config = dict(
    n_layer=11,
    d_model=224,
    n_head=4,
    head_dim=64,
    norm='layernorm',
    attn_scale=0.125,
    init='normal',
    optimizer='cautious_adamw',
    warmup_steps=471,
    decay_fraction=1.0,
    decay_shape='linear',
    batch_tokens=32768,
    seq_len=512,
    z_loss=1e-05,
    dataset='wikipedia_en',
)
MLP neurons of a small language model. Each row is named by its layer, matrix (up: input weights) and neuron, and shows model dimensions 0-127. Each number is 200 + 30 x the weight over its row's rms, rounded and kept within 0 to 999.
Before each neuron's rows, "fires after" lists the tokens most often just before its 100 highest values on Wikipedia text that the model never trained on.

fires after: "-", "{", "(", "′", "/", " un"
L6.up598,188,194,164,235,197,245,199,222,230,221,184,171,198,180,229,125,230,216,158,219,192,222,179,179,235,267,170,185,182,201,257,247,189,219,230,198,201,162,132,153,225,206,204,250,210,171,206,179,210,213,201,195,202,230,219,163,188,171,194,172,246,175,212,193,133,249,218,206,163,193,237,193,182,182,241,166,182,154,159,231,223,190,257,167,220,189,208,148,195,185,180,183,196,182,226,172,188,198,160,193,220,191,168,174,235,193,199,224,239,258,192,128,205,245,200,166,170,222,245,237,242,149,182,178,177,159,275,247

fires after: "=", "|", "\n"
L5.up576,200,194,229,209,207,194,239,229,169,136,158,163,201,173,210,215,200,177,144,174,243,232,214,193,236,256,189,223,263,244,197,191,223,226,192,187,162,181,214,180,225,229,184,177,157,187,190,187,277,200,219,214,267,237,220,223,186,248,180,197,200,150,229,211,168,226,186,177,217,217,210,207,243,229,194,187,171,211,209,217,185,221,238,163,225,203,235,185,172,201,170,189,214,205,199,214,176,176,218,229,222,236,190,211,155,202,194,180,193,151,205,156,222,248,210,230,201,182,241,159,169,248,207,195,235,175,203,180

fires after: "=", "|", "\n\n", "\n"
L5.up615,222,267,242,183,203,191,201,186,172,158,217,217,193,185,181,198,163,248,177,173,238,200,219,164,192,182,225,181,187,266,191,239,180,243,184,196,238,183,219,167,205,199,214,199,187,207,175,142,231,163,224,218,220,193,215,202,219,200,198,214,181,170,93,226,213,212,214,209,216,176,180,214,192,208,202,210,187,198,129,225,204,161,195,173,225,184,232,198,249,162,225,219,151,178,193,231,181,158,179,167,179,219,282,229,211,202,182,234,153,251,222,151,133,241,187,224,165,214,178,192,171,212,227,160,231,220,186,223

fires after: "\n", "|", "–"
L5.up588,220,255,175,159,205,152,195,177,207,171,175,212,172,232,227,195,141,213,212,200,209,246,191,189,191,182,190,173,139,190,174,186,145,182,214,205,189,177,214,163,212,209,206,196,192,221,226,181,219,263,182,181,220,207,238,212,186,235,260,188,202,172,245,287,205,225,192,128,196,205,178,192,155,224,154,193,193,151,198,244,213,168,172,186,200,241,234,253,211,194,219,180,193,193,197,192,187,188,242,199,150,223,173,165,206,222,133,205,229,169,162,218,137,226,170,167,221,170,220,242,236,184,194,167,201,202,223,245

fires after: "′", "{"
L7.up336,162,204,116,201,205,209,186,123,248,218,166,207,217,205,171,183,247,239,179,231,200,185,185,210,189,244,173,181,165,160,232,231,148,223,244,204,201,180,183,179,161,202,218,186,215,214,166,186,202,266,233,201,244,174,237,201,190,223,201,176,250,217,252,168,165,189,217,213,189,184,152,182,188,200,188,195,162,169,220,185,205,195,206,176,174,210,227,199,186,216,212,184,194,206,174,208,158,202,219,218,138,214,184,238,194,201,172,208,180,202,221,164,203,258,180,180,206,208,240,233,251,123,175,253,256,169,209,276

fires after: "=", "\n\n", " (", "\n", "Career"
L8.up181,180,226,219,202,233,195,163,202,161,221,157,158,264,122,211,186,163,219,179,178,200,183,182,203,224,225,179,233,208,221,229,162,180,242,222,171,199,189,139,170,208,153,222,228,216,191,196,199,192,216,222,224,198,187,200,188,222,184,166,207,188,196,212,183,187,152,227,193,218,184,186,197,188,184,185,226,152,180,136,196,177,212,235,203,201,193,161,155,244,208,213,210,166,155,219,183,197,201,186,202,215,165,231,205,215,235,194,217,168,192,276,180,167,181,184,212,132,215,236,216,192,203,182,186,241,175,202,218

fires after: "\n\n", ".", "=", "\n", ",", " \""
L8.up191,190,186,158,202,206,163,197,218,227,171,203,225,226,228,216,161,185,153,151,141,232,206,217,133,174,259,206,192,212,240,201,168,241,203,186,211,167,233,184,182,206,207,221,215,274,145,229,251,258,232,202,192,256,191,220,205,212,233,141,208,159,224,220,218,168,226,204,184,243,187,138,184,225,199,194,171,190,215,215,163,197,202,244,184,213,191,205,241,263,125,218,144,213,175,238,234,239,227,174,199,207,172,209,185,191,235,172,222,213,190,224,177,206,201,151,206,225,181,197,202,157,144,234,164,270,186,194,234

fires after: "|", "-", " (", " \""
L8.up444,172,183,174,196,204,200,144,188,235,181,176,163,203,195,191,180,257,201,130,209,232,154,213,184,256,206,200,241,201,258,196,284,203,223,185,147,202,191,203,164,188,177,217,202,218,196,174,173,232,159,205,127,262,232,225,242,178,192,228,208,180,224,213,259,204,193,193,187,203,157,171,157,173,216,212,195,208,218,152,192,195,213,204,203,189,206,180,206,197,232,185,200,211,204,222,214,186,215,191,161,158,204,219,239,222,189,182,158,242,210,221,120,178,259,198,199,205,206,211,227,252,177,211,190,242,221,213,217

fires after: " |", "|"
L5.up64,178,233,204,182,212,212,214,161,181,140,135,194,228,229,213,176,225,236,186,147,180,163,253,138,233,206,208,183,198,228,214,190,151,248,213,156,201,220,190,221,240,172,204,195,184,193,195,207,278,145,206,198,163,198,193,184,246,252,215,222,147,231,171,178,194,217,202,180,226,206,162,278,206,182,174,214,196,194,177,236,172,187,168,179,198,117,212,195,202,189,223,172,195,167,231,198,178,176,181,173,151,216,246,254,230,124,193,219,245,179,184,186,248,223,186,188,232,228,186,195,187,186,218,220,179,200,190,179

fires after: "\n", "\n\n", " \"", " ^", "_"
L5.up75,201,202,205,165,211,174,216,187,179,217,133,216,220,199,234,212,169,212,187,210,209,155,184,190,218,249,150,212,209,207,142,141,155,193,144,192,208,180,185,153,215,161,207,206,185,200,210,220,205,227,255,194,244,207,257,217,200,215,155,172,140,222,178,236,270,176,242,183,188,162,154,204,217,238,158,223,179,175,186,179,206,198,251,238,236,193,178,238,253,196,196,178,197,165,241,248,150,248,183,201,124,196,171,212,175,245,185,210,173,201,210,169,194,280,227,188,205,180,229,243,210,201,212,204,245,194,161,229

fires after: " (", "-", "'", "}"
L7.up56,149,201,112,163,205,198,213,201,175,173,175,168,210,191,179,211,179,153,190,170,210,159,261,182,227,225,167,164,244,224,218,177,196,201,219,144,171,175,174,159,167,212,175,220,207,195,179,208,278,209,261,188,170,256,230,213,189,206,217,191,155,237,225,217,199,221,182,214,233,196,161,171,185,213,179,203,163,251,158,235,203,166,191,194,203,196,225,170,243,208,188,173,177,232,157,157,202,210,200,222,209,206,240,193,186,163,228,140,189,197,197,204,192,212,209,188,218,227,199,188,204,199,169,181,242,215,216,242

fires after: " |", ":", ",", " 4", "|"
L7.up556,224,206,204,215,269,203,197,123,173,243,184,245,140,232,178,199,185,217,187,190,200,178,181,161,203,190,222,217,185,242,213,232,169,179,215,150,170,166,210,218,159,156,207,222,168,255,190,212,218,185,223,203,203,218,224,161,212,189,182,234,202,227,231,199,185,222,231,189,197,191,178,216,179,205,177,151,186,164,187,175,189,182,208,138,233,210,195,196,194,195,233,206,215,196,235,174,217,187,230,165,216,198,200,222,250,128,165,174,212,153,179,156,162,241,229,148,174,183,226,215,291,211,174,137,213,203,231,185

fires after: " |", "|", "-", ",", " in"
L5.up176,246,189,204,238,225,221,278,197,134,210,124,202,228,232,237,186,182,211,131,164,211,214,190,183,234,205,217,199,176,206,249,226,169,135,223,185,192,193,208,164,227,200,202,207,163,203,185,196,228,172,239,196,266,194,188,174,205,190,179,214,225,205,202,201,209,230,194,113,178,190,177,189,211,205,181,177,190,216,179,208,207,216,216,155,219,193,206,237,196,198,180,184,259,205,254,197,167,185,204,199,155,205,207,212,162,226,158,207,195,178,243,190,224,185,200,231,196,170,224,188,164,174,229,216,208,224,194,190

fires after: " 1", " 2", " 3", "5", "0", "6"
L8.up121,176,254,130,213,202,196,240,131,213,168,189,207,180,218,216,170,223,207,225,208,214,210,188,159,222,275,208,192,187,204,184,208,184,165,246,167,183,176,171,205,213,196,244,276,194,187,208,224,205,153,201,235,183,172,216,179,144,194,206,180,208,189,203,162,187,274,157,168,190,172,165,194,180,206,232,186,182,209,224,230,216,171,222,221,184,199,154,163,165,208,152,140,216,169,200,194,197,201,162,251,136,175,146,218,201,246,86,205,164,231,248,180,199,238,178,237,186,229,202,240,212,160,210,154,183,211,232,220

fires after: "′", "{", " |", " (", " +"
L6.up337,152,179,122,182,202,248,198,175,136,198,154,196,237,191,197,180,240,263,205,237,198,198,179,112,156,261,194,168,248,228,220,182,180,198,229,169,264,139,209,177,197,179,182,222,214,186,208,152,214,242,214,197,246,189,226,175,226,181,241,208,178,206,202,189,154,212,232,200,219,212,179,166,171,114,224,200,165,208,207,244,213,195,199,148,183,188,250,186,205,214,146,177,234,225,227,200,186,180,164,249,183,242,261,258,197,162,189,199,177,225,190,218,179,208,190,193,178,226,193,222,220,144,239,202,237,198,268,229

fires after: "-", "0"
L7.up320,194,191,187,189,159,238,162,183,276,152,202,264,236,158,183,197,251,241,141,254,203,141,239,208,234,190,218,168,216,236,221,184,227,167,220,221,258,165,193,183,197,220,171,186,187,155,216,211,210,140,190,279,171,217,196,162,172,211,194,195,201,246,210,197,185,244,210,243,210,202,158,245,222,203,237,195,180,188,138,197,176,189,177,224,169,141,189,191,215,242,189,211,217,142,184,191,213,212,186,208,157,205,240,189,219,179,220,215,214,228,185,176,160,151,217,191,248,228,212,253,168,196,266,219,178,228,232,232

fires after: "-", " |", " stream", "/", "ing"
L7.up344,166,212,189,209,169,161,222,235,210,162,139,230,207,181,242,186,228,237,188,200,186,202,254,152,210,173,171,132,216,227,196,175,165,210,249,186,215,176,157,173,215,239,179,264,200,147,219,179,219,156,194,189,185,229,196,123,149,176,218,177,245,219,231,235,188,189,171,213,198,224,207,254,185,242,211,236,152,188,175,234,213,184,214,144,217,179,235,199,213,255,193,197,170,198,195,216,189,214,172,205,228,222,201,221,253,234,197,237,199,248,166,165,190,134,229,211,209,230,191,202,238,186,188,197,177,210,270,215

fires after: " (", "\n", "-", "("
L8.up323,161,167,171,222,173,247,147,201,176,180,230,249,196,207,216,228,228,266,186,204,178,204,190,211,237,236,185,180,217,240,203,207,188,185,248,253,232,166,154,214,207,222,205,198,173,202,219,157,192,168,199,250,163,185,222,153,227,222,181,241,201,156,239,242,223,229,301,148,123,185,241,201,172,147,208,162,187,228,185,265,237,200,206,172,175,194,209,188,195,200,214,180,241,197,222,164,163,236,175,154,161,202,230,207,192,227,148,212,193,211,195,227,210,210,218,209,194,205,210,203,239,209,232,213,215,197,241,204

fires after: "|", " |", "-"
L5.up195,216,227,192,212,221,201,274,212,125,150,142,217,200,228,211,208,179,218,135,193,177,229,170,215,202,211,221,194,194,258,218,176,179,186,230,202,198,197,206,183,180,211,150,178,188,185,185,203,183,199,252,180,262,223,226,185,207,226,194,167,189,168,226,248,136,264,208,172,196,186,184,203,195,237,204,178,164,160,238,227,197,194,149,170,196,199,200,206,168,171,186,182,192,214,214,191,202,215,222,183,173,161,181,199,177,171,125,214,238,182,173,211,183,245,238,159,224,158,243,159,202,209,269,155,214,242,240,185

fires after: " 1", " 2", " 4", " 3", " 0"
L8.up129,180,243,138,179,163,234,220,261,125,172,205,173,162,185,258,175,209,214,155,215,204,177,236,224,234,230,182,224,218,182,215,172,112,202,179,152,183,181,173,207,197,189,252,246,188,218,199,228,195,160,225,199,197,172,168,232,173,171,182,225,186,235,176,182,196,200,144,148,208,170,142,158,166,196,210,230,183,214,242,210,193,198,207,209,197,215,173,212,211,183,163,204,246,190,187,225,212,196,204,206,170,179,193,232,237,243,197,190,166,187,228,243,140,225,162,214,208,203,212,279,243,139,207,222,168,195,195,169

fires after: "=", "|", " (", "\n", "-", "Early"
L7.up432,208,205,190,138,199,210,231,203,132,218,197,230,220,156,164,184,196,181,177,185,222,201,170,216,236,234,187,153,237,268,192,221,182,242,249,149,195,186,113,165,183,220,211,226,189,204,176,199,220,212,224,233,238,221,228,176,196,234,195,156,216,201,239,256,175,209,197,162,166,173,226,233,177,199,182,221,147,180,214,227,212,133,194,224,234,189,234,176,204,198,176,194,162,168,243,218,198,212,213,183,213,241,206,171,160,226,220,221,191,222,183,178,215,295,223,218,188,174,205,253,199,160,210,232,231,246,184,251

fires after: "=", "-", "}", "s", " it", " round"
L5.up178,134,167,209,196,178,226,245,192,241,214,166,191,236,152,240,199,177,253,170,178,184,191,223,190,218,263,179,189,193,146,133,131,198,196,217,167,235,236,136,159,184,210,235,225,189,157,221,224,251,161,209,234,179,216,219,176,204,201,140,122,206,190,173,203,193,205,226,264,216,182,162,204,200,206,200,177,189,165,240,209,187,173,184,194,213,212,198,234,254,214,184,198,204,241,158,204,156,236,203,197,185,169,219,194,171,252,178,177,198,236,235,147,171,230,244,183,208,210,199,203,235,151,180,246,218,224,211,218

fires after: " |", " +", " with", ":", " −", ","
L7.up239,220,214,197,170,190,243,222,203,152,182,167,206,185,203,252,195,184,238,176,290,146,235,192,148,246,204,211,187,194,190,245,151,218,174,194,176,259,120,167,147,204,235,199,207,215,179,222,212,206,210,201,202,199,247,193,171,231,173,195,209,175,203,183,213,141,212,247,236,176,183,183,221,215,187,216,222,202,172,210,182,210,246,199,211,159,168,242,191,223,216,151,213,174,238,210,198,204,180,199,195,157,196,226,230,146,209,221,244,180,237,166,163,198,179,221,232,178,196,199,208,188,149,253,171,246,158,197,189

fires after: "="
L8.up442,169,178,204,197,220,215,285,183,121,163,186,236,210,175,216,182,171,197,169,150,228,217,254,176,225,201,166,166,190,188,173,166,214,178,190,202,195,197,194,156,190,165,197,220,190,175,223,241,189,230,169,259,192,181,186,140,187,252,184,197,157,198,173,188,176,169,244,247,234,157,199,189,205,198,250,178,178,213,220,188,185,261,234,218,171,182,160,237,226,256,160,228,208,195,203,199,208,246,217,177,205,200,169,210,188,204,215,178,189,200,267,220,176,234,233,193,231,258,183,264,137,179,232,222,237,196,276,220

fires after: "-"
L7.up227,191,228,204,131,205,267,238,188,210,149,158,206,215,128,215,145,254,257,183,203,213,168,196,197,238,223,253,180,217,225,251,210,238,228,219,173,205,174,133,197,179,187,158,229,213,192,199,195,198,203,187,197,182,192,231,233,199,182,214,202,190,214,209,232,158,237,176,165,177,190,158,135,204,198,211,203,196,209,129,232,178,190,212,145,227,196,243,202,217,230,201,206,266,161,199,200,195,182,128,189,247,211,262,204,200,166,191,201,231,232,183,217,166,201,187,202,198,216,202,218,218,167,262,225,218,223,207,217

fires after: " (", "\n", "\n\n", "("
L5.up563,216,224,201,190,224,180,207,208,150,229,155,165,188,177,193,154,234,195,136,215,201,211,183,185,204,196,202,241,215,231,239,228,170,208,222,97,188,204,215,226,159,212,198,181,216,159,180,189,225,214,176,162,262,246,224,193,212,231,223,177,187,231,213,263,215,207,224,145,208,163,160,209,197,152,211,246,180,168,167,207,200,133,214,151,240,218,191,237,174,137,154,183,177,183,171,216,200,136,192,220,154,212,182,185,178,156,194,172,202,166,180,211,208,273,222,210,173,189,255,242,211,152,211,198,245,211,264,190

fires after: " f", " F", "F", " 2", " 1", " W"
L7.up164,144,144,160,203,209,179,220,196,197,206,188,239,223,213,190,171,215,170,174,214,193,154,205,192,196,184,227,222,206,223,262,191,162,226,256,178,220,158,231,225,209,224,202,253,160,174,180,242,194,196,251,156,176,211,251,220,173,195,196,162,195,230,200,193,227,205,146,185,185,203,187,161,210,169,238,211,196,189,168,231,206,139,176,154,213,207,201,174,150,178,235,191,215,155,139,249,194,211,193,249,221,174,155,190,152,210,187,237,165,214,217,191,203,173,185,239,219,218,205,237,258,123,183,201,198,198,219,224

fires after: "|", "\n"
L6.up608,207,196,186,170,200,191,200,166,186,177,220,244,206,161,213,206,102,167,192,190,180,224,221,197,194,220,204,193,182,235,256,196,201,236,228,168,239,226,215,203,144,175,170,212,246,165,182,157,171,211,198,206,235,250,222,183,190,175,225,192,198,184,231,205,155,204,164,199,156,208,195,174,188,215,143,203,184,213,179,265,216,146,210,175,169,202,238,175,212,203,215,173,225,153,230,223,219,227,207,219,145,170,204,280,164,186,178,301,156,206,178,210,201,175,171,189,236,222,211,222,149,196,227,163,233,248,236,253

fires after: " |", "|", ",", "  "
L6.up330,159,199,208,180,189,222,198,206,204,131,185,212,260,178,203,208,247,219,212,184,162,155,239,199,193,207,163,196,197,201,174,218,168,237,191,223,202,225,219,187,171,241,208,281,180,155,182,233,176,207,187,207,237,201,174,187,251,190,235,213,177,231,203,138,144,237,141,193,197,210,219,227,188,186,178,218,179,181,189,226,206,220,190,170,195,164,224,158,218,211,206,184,159,163,233,201,190,209,199,214,173,207,233,236,230,217,199,202,173,192,193,160,186,216,263,207,186,261,193,217,211,183,177,202,158,185,177,213

fires after: "=", "|"
L6.up548,227,169,265,175,224,223,227,210,155,190,192,268,219,247,185,238,192,203,201,152,220,226,181,213,269,225,184,203,181,249,227,225,188,198,252,210,159,207,135,151,221,205,193,215,189,207,157,218,231,173,191,256,174,252,200,184,224,211,152,217,246,182,156,213,225,239,182,161,181,182,215,228,168,214,215,257,166,191,237,244,238,236,208,190,215,176,223,177,227,248,206,173,221,216,238,203,218,198,170,190,160,243,273,163,188,196,193,221,218,164,196,168,220,254,272,188,194,149,200,199,174,160,236,196,212,245,254,195

fires after: " |", "  ", "|"
L7.up356,154,205,184,225,203,203,214,202,163,190,163,192,194,221,205,184,273,241,182,215,210,193,243,152,209,231,175,189,199,180,165,122,235,234,171,174,229,207,182,184,221,183,165,231,164,186,227,190,193,122,177,230,187,186,195,148,220,215,191,195,173,192,182,142,242,225,224,215,213,194,193,256,156,139,187,245,170,201,221,203,182,270,193,188,196,103,198,228,218,199,175,156,195,216,164,212,180,224,223,200,137,191,182,212,201,195,234,192,209,185,235,154,237,224,233,146,261,240,209,237,201,204,204,212,181,178,216,209

fires after: " 4", " 5", " 3", " 2", "-", " 6"
L7.up631,239,200,205,217,189,193,186,183,245,129,185,225,189,207,195,165,231,224,184,194,159,212,129,194,206,251,185,130,162,117,223,173,191,189,184,182,191,114,159,157,203,165,189,218,208,235,231,195,224,187,218,216,215,217,225,167,191,201,186,178,230,211,230,204,175,201,228,221,234,207,198,191,190,208,230,171,207,175,208,267,194,216,195,128,182,228,194,215,212,212,221,158,221,212,211,176,222,249,223,255,166,221,217,242,236,225,140,194,153,205,202,224,145,250,193,204,199,231,200,216,211,210,248,191,196,190,236,160

fires after: ",", " |", "-", ":"
L5.up230,204,227,154,178,250,214,209,150,206,194,151,203,193,185,229,201,232,211,128,185,215,221,168,189,225,204,222,183,169,212,198,214,191,192,170,145,208,164,158,169,228,192,251,220,177,227,184,141,272,172,194,213,240,167,216,215,223,177,182,219,208,210,179,263,235,208,203,160,212,178,147,204,213,263,223,213,211,184,185,176,180,205,236,193,248,194,258,203,205,181,172,217,239,210,237,200,164,190,200,214,150,239,245,192,161,143,154,195,215,177,232,209,207,218,200,213,187,193,232,253,221,174,293,148,253,185,224,192

fires after: "=", " also"
L6.up428,176,186,153,229,179,202,212,176,222,196,191,220,202,209,249,133,185,215,160,198,249,200,197,198,157,230,128,149,217,169,232,162,181,202,176,256,183,199,180,162,158,241,201,195,231,163,231,218,216,173,204,219,208,127,209,181,136,251,171,211,229,194,129,204,164,143,203,209,182,142,190,206,224,232,177,178,205,185,247,195,191,171,242,195,265,221,213,269,191,176,241,205,148,185,199,194,180,188,193,192,240,218,156,187,203,235,182,207,223,220,216,256,151,194,180,220,215,217,207,238,190,221,150,238,214,161,215,200

fires after: " (", "-", ",", " ", "frac", " +"
L6.up464,164,149,172,232,219,188,200,181,167,209,187,224,184,128,219,196,214,205,195,224,220,142,218,158,244,238,181,244,243,219,181,146,188,216,173,184,231,215,196,192,183,210,187,213,278,175,226,164,206,191,213,238,194,204,200,176,238,165,195,229,174,219,213,219,178,189,246,206,133,144,181,216,227,208,212,200,165,171,262,239,214,201,220,221,179,187,177,214,199,153,132,167,234,199,218,193,185,247,182,157,168,207,221,172,180,189,188,240,187,230,183,212,173,232,205,256,144,238,184,224,242,153,186,234,218,229,231,194

fires after: " |", ".", "|", "-", " Report"
L6.up584,160,215,172,167,195,263,205,214,175,181,158,209,234,164,211,211,212,221,157,213,196,193,230,180,212,187,184,187,173,191,191,167,190,188,218,146,234,221,196,166,190,191,251,241,189,165,208,171,212,183,189,221,245,218,197,229,203,214,166,110,159,178,225,182,197,229,197,219,229,190,143,207,198,145,206,214,146,191,177,236,196,206,171,180,183,160,279,189,251,234,193,188,233,220,177,287,197,239,125,213,181,244,173,193,180,187,229,158,188,265,266,152,202,213,219,185,243,259,212,206,155,206,268,196,245,233,217,254

fires after: " (", "("
L5.up158,155,217,140,208,198,190,203,210,216,186,165,206,209,158,182,187,208,250,151,253,156,192,258,168,188,189,169,189,213,274,244,217,163,207,263,176,209,176,186,203,242,258,234,183,146,169,136,174,220,173,228,168,248,182,217,220,227,198,186,231,160,189,169,268,226,226,250,158,207,181,161,206,205,176,196,212,184,190,199,221,187,177,203,196,219,188,193,195,169,240,153,192,190,225,204,218,176,206,193,184,163,235,161,227,198,186,154,209,182,252,188,205,228,242,228,192,173,152,253,229,215,203,223,201,202,192,177,284

fires after: " under", "\\", "{", "′"
L7.up284,163,200,127,231,201,168,203,188,185,195,184,163,204,195,184,132,201,205,172,263,168,169,186,188,213,235,203,199,171,183,209,190,146,222,278,206,158,164,137,172,247,178,205,262,187,199,191,189,211,214,269,168,222,198,242,221,189,220,198,220,214,232,205,214,195,202,199,233,198,186,188,195,214,200,182,186,165,210,207,270,203,239,215,194,177,221,177,151,150,156,190,160,195,185,232,170,199,228,214,202,170,207,156,230,223,235,178,235,216,224,194,167,207,227,194,243,118,253,240,216,205,141,202,244,217,222,193,167

fires after: " in", " October", " September", " January", " November", " February"
L6.up633,217,220,233,182,185,228,159,240,188,153,197,237,189,177,220,217,178,251,180,153,223,229,190,190,174,225,175,193,257,231,181,229,172,198,172,181,229,261,194,203,252,227,131,174,228,182,182,210,207,204,238,256,252,220,200,230,183,126,216,211,132,206,185,171,133,190,170,188,198,199,198,226,216,188,175,218,158,176,159,192,224,184,190,237,215,181,207,214,206,225,184,185,172,195,223,215,173,221,237,176,211,137,199,155,212,226,220,180,205,230,203,197,226,246,240,223,234,192,215,167,178,226,223,223,170,195,181,195

fires after: ".", "\n", "|", " .", " November", ","
L6.up327,197,248,188,114,201,235,180,157,205,189,171,189,213,176,204,190,150,178,162,218,181,241,230,156,189,183,198,175,175,196,239,175,174,193,214,147,215,195,224,184,209,206,268,274,221,215,167,178,144,224,188,169,213,232,260,200,205,190,198,150,216,184,173,229,229,209,164,168,192,192,162,143,194,196,233,235,180,212,156,205,191,217,178,212,228,220,203,189,219,157,178,194,224,146,201,224,223,184,161,230,172,182,221,204,209,177,155,204,194,219,233,237,200,224,233,158,236,219,246,226,155,189,197,185,263,188,185,257

fires after: " (", "-", " \"", "=", "\n\n", " O"
L6.up184,219,222,193,155,188,201,157,201,167,169,163,241,188,208,269,205,181,205,171,191,134,198,191,177,274,215,245,172,212,171,225,217,188,197,212,195,209,175,150,220,205,190,257,256,210,180,213,237,218,166,207,212,219,147,221,202,207,208,179,191,141,217,182,193,189,195,231,212,183,168,171,163,185,171,210,236,177,179,155,190,186,249,216,173,182,181,195,192,232,211,221,183,179,207,285,164,202,265,199,146,113,258,195,254,211,215,180,304,168,197,189,205,154,228,254,242,193,265,223,221,192,146,187,226,235,230,181,236

fires after: "=", "-", "|", " (", " the", " /"
L6.up475,196,172,158,212,192,201,195,239,105,174,190,230,207,209,210,183,155,196,199,141,247,219,203,184,209,234,172,218,223,246,242,186,173,163,185,195,133,167,233,210,192,149,210,226,156,195,230,241,242,215,215,139,187,233,229,212,207,215,221,214,142,220,259,182,173,189,210,176,203,174,192,179,187,185,205,205,157,219,168,212,198,151,187,208,228,209,164,166,221,144,262,175,200,181,179,194,172,227,183,213,164,168,234,227,173,178,191,234,184,174,193,238,207,245,186,201,172,191,218,204,219,168,255,195,221,215,238,175

fires after: " |", "^", "|"
L8.up22,190,232,197,164,201,193,195,193,206,163,190,220,232,217,206,123,254,226,189,200,197,160,188,171,195,187,163,208,189,178,258,204,137,220,214,223,241,209,244,200,233,245,240,239,188,163,187,257,210,205,207,196,176,203,178,196,232,207,186,206,145,241,162,194,231,221,155,212,175,204,245,180,190,186,208,161,160,186,174,201,211,223,218,127,203,209,229,171,191,228,178,213,186,233,202,266,203,163,169,259,115,195,225,231,213,243,186,258,165,196,193,154,210,240,184,192,244,196,203,252,205,202,199,187,210,204,195,234

fires after: "=", " (", "Se", "De"
L5.up120,205,229,193,160,198,227,204,227,130,188,181,183,192,190,191,166,230,199,162,190,186,211,199,201,262,197,221,191,176,243,193,206,225,239,217,157,158,208,190,192,167,202,213,183,224,189,176,237,274,194,246,191,168,212,189,209,175,193,164,225,156,221,163,242,179,199,194,163,179,152,185,203,198,159,169,184,176,194,164,204,209,199,223,212,244,207,206,228,189,229,160,210,245,204,175,252,228,211,147,229,208,224,229,161,187,226,178,189,160,210,197,143,192,292,218,158,185,174,230,238,204,161,213,147,203,189,214,205

fires after: " November", " September", " February", " October", " July", " June"
L6.up471,210,210,199,170,221,209,172,189,209,207,187,270,172,198,228,206,120,233,170,203,182,253,208,204,183,146,193,171,237,200,205,243,170,105,192,175,180,204,170,176,280,247,224,228,173,200,189,171,170,193,235,205,271,196,247,208,197,233,193,146,175,190,198,204,224,179,175,183,206,181,181,191,197,211,190,197,180,211,211,222,222,193,198,198,222,174,175,180,250,178,237,174,202,205,244,213,209,264,221,171,167,137,199,176,176,168,194,206,191,218,197,206,227,221,221,181,254,159,205,187,154,222,222,185,167,199,171,230

fires after: " (", " \"", " “", " [", " |", "\n"
L5.up285,193,166,173,167,187,260,200,182,162,222,108,204,294,171,190,183,201,164,188,221,208,233,178,163,263,257,219,186,242,258,188,199,238,214,212,196,181,125,192,156,211,188,217,184,216,215,169,178,203,233,228,186,239,179,246,196,196,216,197,225,230,177,242,183,178,254,170,170,185,155,176,184,181,189,160,177,182,217,206,188,200,188,208,189,216,208,259,169,171,166,159,177,190,198,223,184,175,172,203,209,90,186,155,236,158,182,162,158,193,192,199,177,252,201,207,194,157,188,225,195,187,154,255,179,267,217,265,161

fires after: "|", "-", "\n", " |"
L5.up85,231,180,153,193,230,192,195,178,154,201,183,215,188,209,193,222,185,230,170,218,196,181,201,160,236,207,238,233,196,255,183,235,184,235,218,166,181,138,221,207,200,156,220,223,187,201,177,148,188,201,206,206,220,218,224,219,227,165,229,178,207,168,227,252,241,223,208,197,146,187,179,171,221,211,163,205,179,214,172,252,203,163,169,163,237,248,254,227,173,172,244,190,225,207,234,244,227,170,210,189,99,194,207,226,214,175,149,267,194,229,144,187,133,272,204,229,194,185,219,208,241,174,244,175,239,199,231,218